Weights of a small transformer language model.
Size: width 320, 5 heads of 64 (1 for keys and values), MLP 832 SwiGLU, vocabulary 18922, 18.6M parameters.
Architecture: RMSNorm before each block, rotary positions.
Training: a variant of Muon for these matrices, 549M tokens, 4187 steps.
MLP neurons of a small language model. Each row is named by its layer, matrix (down: output weights) and neuron, and shows model dimensions 0-127. Each number is 128 + 24 x the weight over its row's rms, rounded and kept within 0 to 255. A neuron's up and down rows have the sign that makes its largest values positive.
After each neuron's rows, "fires before" lists the tokens most often just after its 100 highest values on Wikipedia text that the model never trained on.

L5.down456 [124  94 140  79 109  94 124 126 128 107  92 168 146  95 125 103 170 129 131 124 110  84 128 125 156  96 124 112 137 121 140 150 151 148  99 131 158 101 104 151 173 152  90 116 110 141  71 113 133  98 115 118  89 133  94 125 112 157 131 106 125 137  78  97 121 109 109 129 129 146 120  95 146 137 102 127 157 144  97 111 109  99 105 146 116 108 120 168 109 130 128 123 130 106 125 145 121 127 144 129 119  99  81 146 100 144 145 132 160  84 145 130 133 107 131 116 120 164 128 107 131 113 150 118 174 120 121 113]
fires before: " not", " to", " of", " with", " from"

L9.down222 [130 133 139 142 115 153 146 145 166 132  91 135 135 112  91 108 119 106 134 119 135 110 131 123 107 145 122 170 146  82 109  87  88 114 149 147 144 104 159 122 120  85 134 115 134 181 144 126  94 105 130 130 154 146  98 145 133  85 124 121  97 114 135 137 125  86 107 110 105  85 138 121 123 121  91 122 125 106 122 113 106 161 103 122 126 150 160 128 146 100 132 115  90 124 147 114 169 171  91 104 116  96 133 119 162  94  95 100 141 157 119 117 179 135 127 139 107 150 143 107 150 195 115 137 140 117 127 178]
fires before: ",", "2"

L3.down445 [ 77 122 115 105 111 141 155 164 140  93 137 135  74  85 121 145 197  94 139 121 125 113 113  89 186 123 126  89 140  93 160 132 137 127 133 144 111  99 121 116  67 132 109 115  78 134 127 161 144 151 148 122 175 116 107 154 117 159 126  97 122  84  95 120 111 136 151 157 124 167 128 121 101  98 138 140 131 149 116 130 145 147 139 135 117 135  95 118 125 155 170 147 101 138 132 118 136 156 138 133 100 113 171 173 140 102 174 132 133 121 150 159 102 104 148 105 136  75 117 176 117  43 138 149 131 105 117 108]
fires before: " |", " |\n", "th", ";"

L2.down390 [120 126 136 135 113 130 115 107 120 189 120 147 117 153 137 110 134 139  80 180 123 116 145 131 131 156 111 140 137 115 158 147 154 131 126 143 136 148 176 126 149  92 209 112 145 113 125 129 172  52 138 142 154 132 127 163 152 128 150 161 117 153 139 121 161 107 124 147 131 139 108 118 126 135 121 121 129 132 127 132 118 138 106 105 128 136  94 125  84  98 127 127 123 183 117  96 148 111  93 112  92 125  85 149 143 131 106 151 117 116 131  85 181  59 144 134 159 131 134  92 118 122 125 146 125 132 100 114]
fires before: ",", " |\n", "hen", "130", "al"

L9.down103 [114 119 145 137 144  90  96 152 154 105  89 131 116 139 101  86 114 154 131 109  68 128 112 125 108 150 109 126 182 111 180 131 160 146 137 150 109 139 114 116 129 120 100 102 105 172 111 109 109 146 141 158 126 162 140 123 175 145 102 137 158 136 125 118 126 147 126 145 145 104 114 125 161 112 115 117 170 134 115 165 128 133 171  97 100 103 135 135 102  98 171 119 143 139 133 166 113 142 144 125  91 120 103 125 124 151 152  90 124 144 133 117 138 123 123 131 119 125 125 113  64  37  86 144 100 147 126 125]
fires before: " by", " in", " at", " on", " with", " to"

L3.down193 [106 154 129 117 150 133  95 162 134 124 125 112 173 176 144 136 121  87  90 127 149 104 143 142 186 140  96 133 132 132 138 155 107 134 113 164 151 128 113 158 127 120 139  93 130 130 132 153 171  88 110 141 119 153 103 152 154 115 101  99  86 129  66 145 154 149 106 137 120 143 153 115 115 112 107 136 147  99  98 108 119 126 136 117 193 145  99 139 167 139 140 121 148 140 116 140 117 115 113 128  87 120 163 100 121 150 142 129 121 131 112 162 140 135 144 118 148 127 139 129 158  90 150  98 166 120 144 136]
fires before: " |", "',", ";", "'", "'\n", "."

L3.down538 [116 144 126 200 105 146 131 130 125 110 168  85 122 139  97 119  84 151 125 148 144 101 146 145 125 124 146 129 107 139 107  98 142 137 119  95 145 136 156 141 150 125 109 109 126 137 172 137 154 129 106 124 128  75 146  88  70 130 111 142 110 149 157 102 158 136 121 156 160 162 142 137 123 123 129  85 115 129 131 114 136 128 151  81 160 124 172 132 116 142  87 156 141 120 177 138 113 136 110 124  93 146  97 150 124 132 135 127 135  66 119 172 123 148 126 159  99 109 113 103 111 126 124 109 116  73 119 149]
fires before: " as", " a", " to", " in", " for", " from"

L9.down453 [147 115 154 122 114 136 124 152 171 142 108 131 111 102  95 121 175 153 135 140 138 144 103  91 144  94 141 120  81 155 161 128 151 132 169 121 139 125 116 138 138 149 143 100 136 141  85 135 141  98 112 129 128 139 136 144 138 172 108 133 129 112 111 101 154 125  86 164 145  90  95  80  99 138 134 135 110 118  94 169 101 164 160 141 163 163 148 122 156 156 138 153 175  99 153 126 142 168 154 116 134 101  96 153  98 124 152 121 136 128 130 148 162  95 114 106 121 122 133  94 130 203 108 135 124 148 103 101]
fires before: " to", " in", " by", " of", " from"

L3.down237 [143 129  96  99 146 158 142 169 137 133  97 100 132 117 143 125  75  97 127 133 110 135 152 126 157 142 120 114 108 136 143  99 186 100  89 147 136 125 136 100 155 114  99 161 129  96 108 105 150  95 141 120 105 135  89 136 118 139 101 127 127 173 122 152 142 118 126  88 135 133 114  84 163 116 107 149 120 128 130 108  99 126 120 138 176 153 141 109 128 126 152 175 131 162 119 107  95 110 110  96 104 140 180 117 133 114  89 123 189 154 137 169 101 135 104 124 133 145 137 128 108  92 122 126 132 135 182 171]
fires before: " |", ".", ",", " |\n", "–", "Sh"

L9.down184 [ 90 123 140 109 127 136 149 106 103  64 137 118 164 152  99 123  64 131 111 104 101  98 141 156 123 103  80 120 143  95 122 113 113 115 123 110 142  95 127  91 145 173 120 150 148 122 130 124  96 130 148 124 132 125  70 191 142 137 130 151 141 142 114 135 170 119 142 117 137 117 154 114 157 108  81 123 100 127  76 163 150 139 130 141 170 140 126 107 126 101 167  96 127 131 117 118 131  92 144 111 109  75 134 149 168 139 121  96 115 103 134 157 166 116 141 131 147 137 101 115 131 114 144 128 120 133 138 129]
fires before: ",", ".", " million", " billion"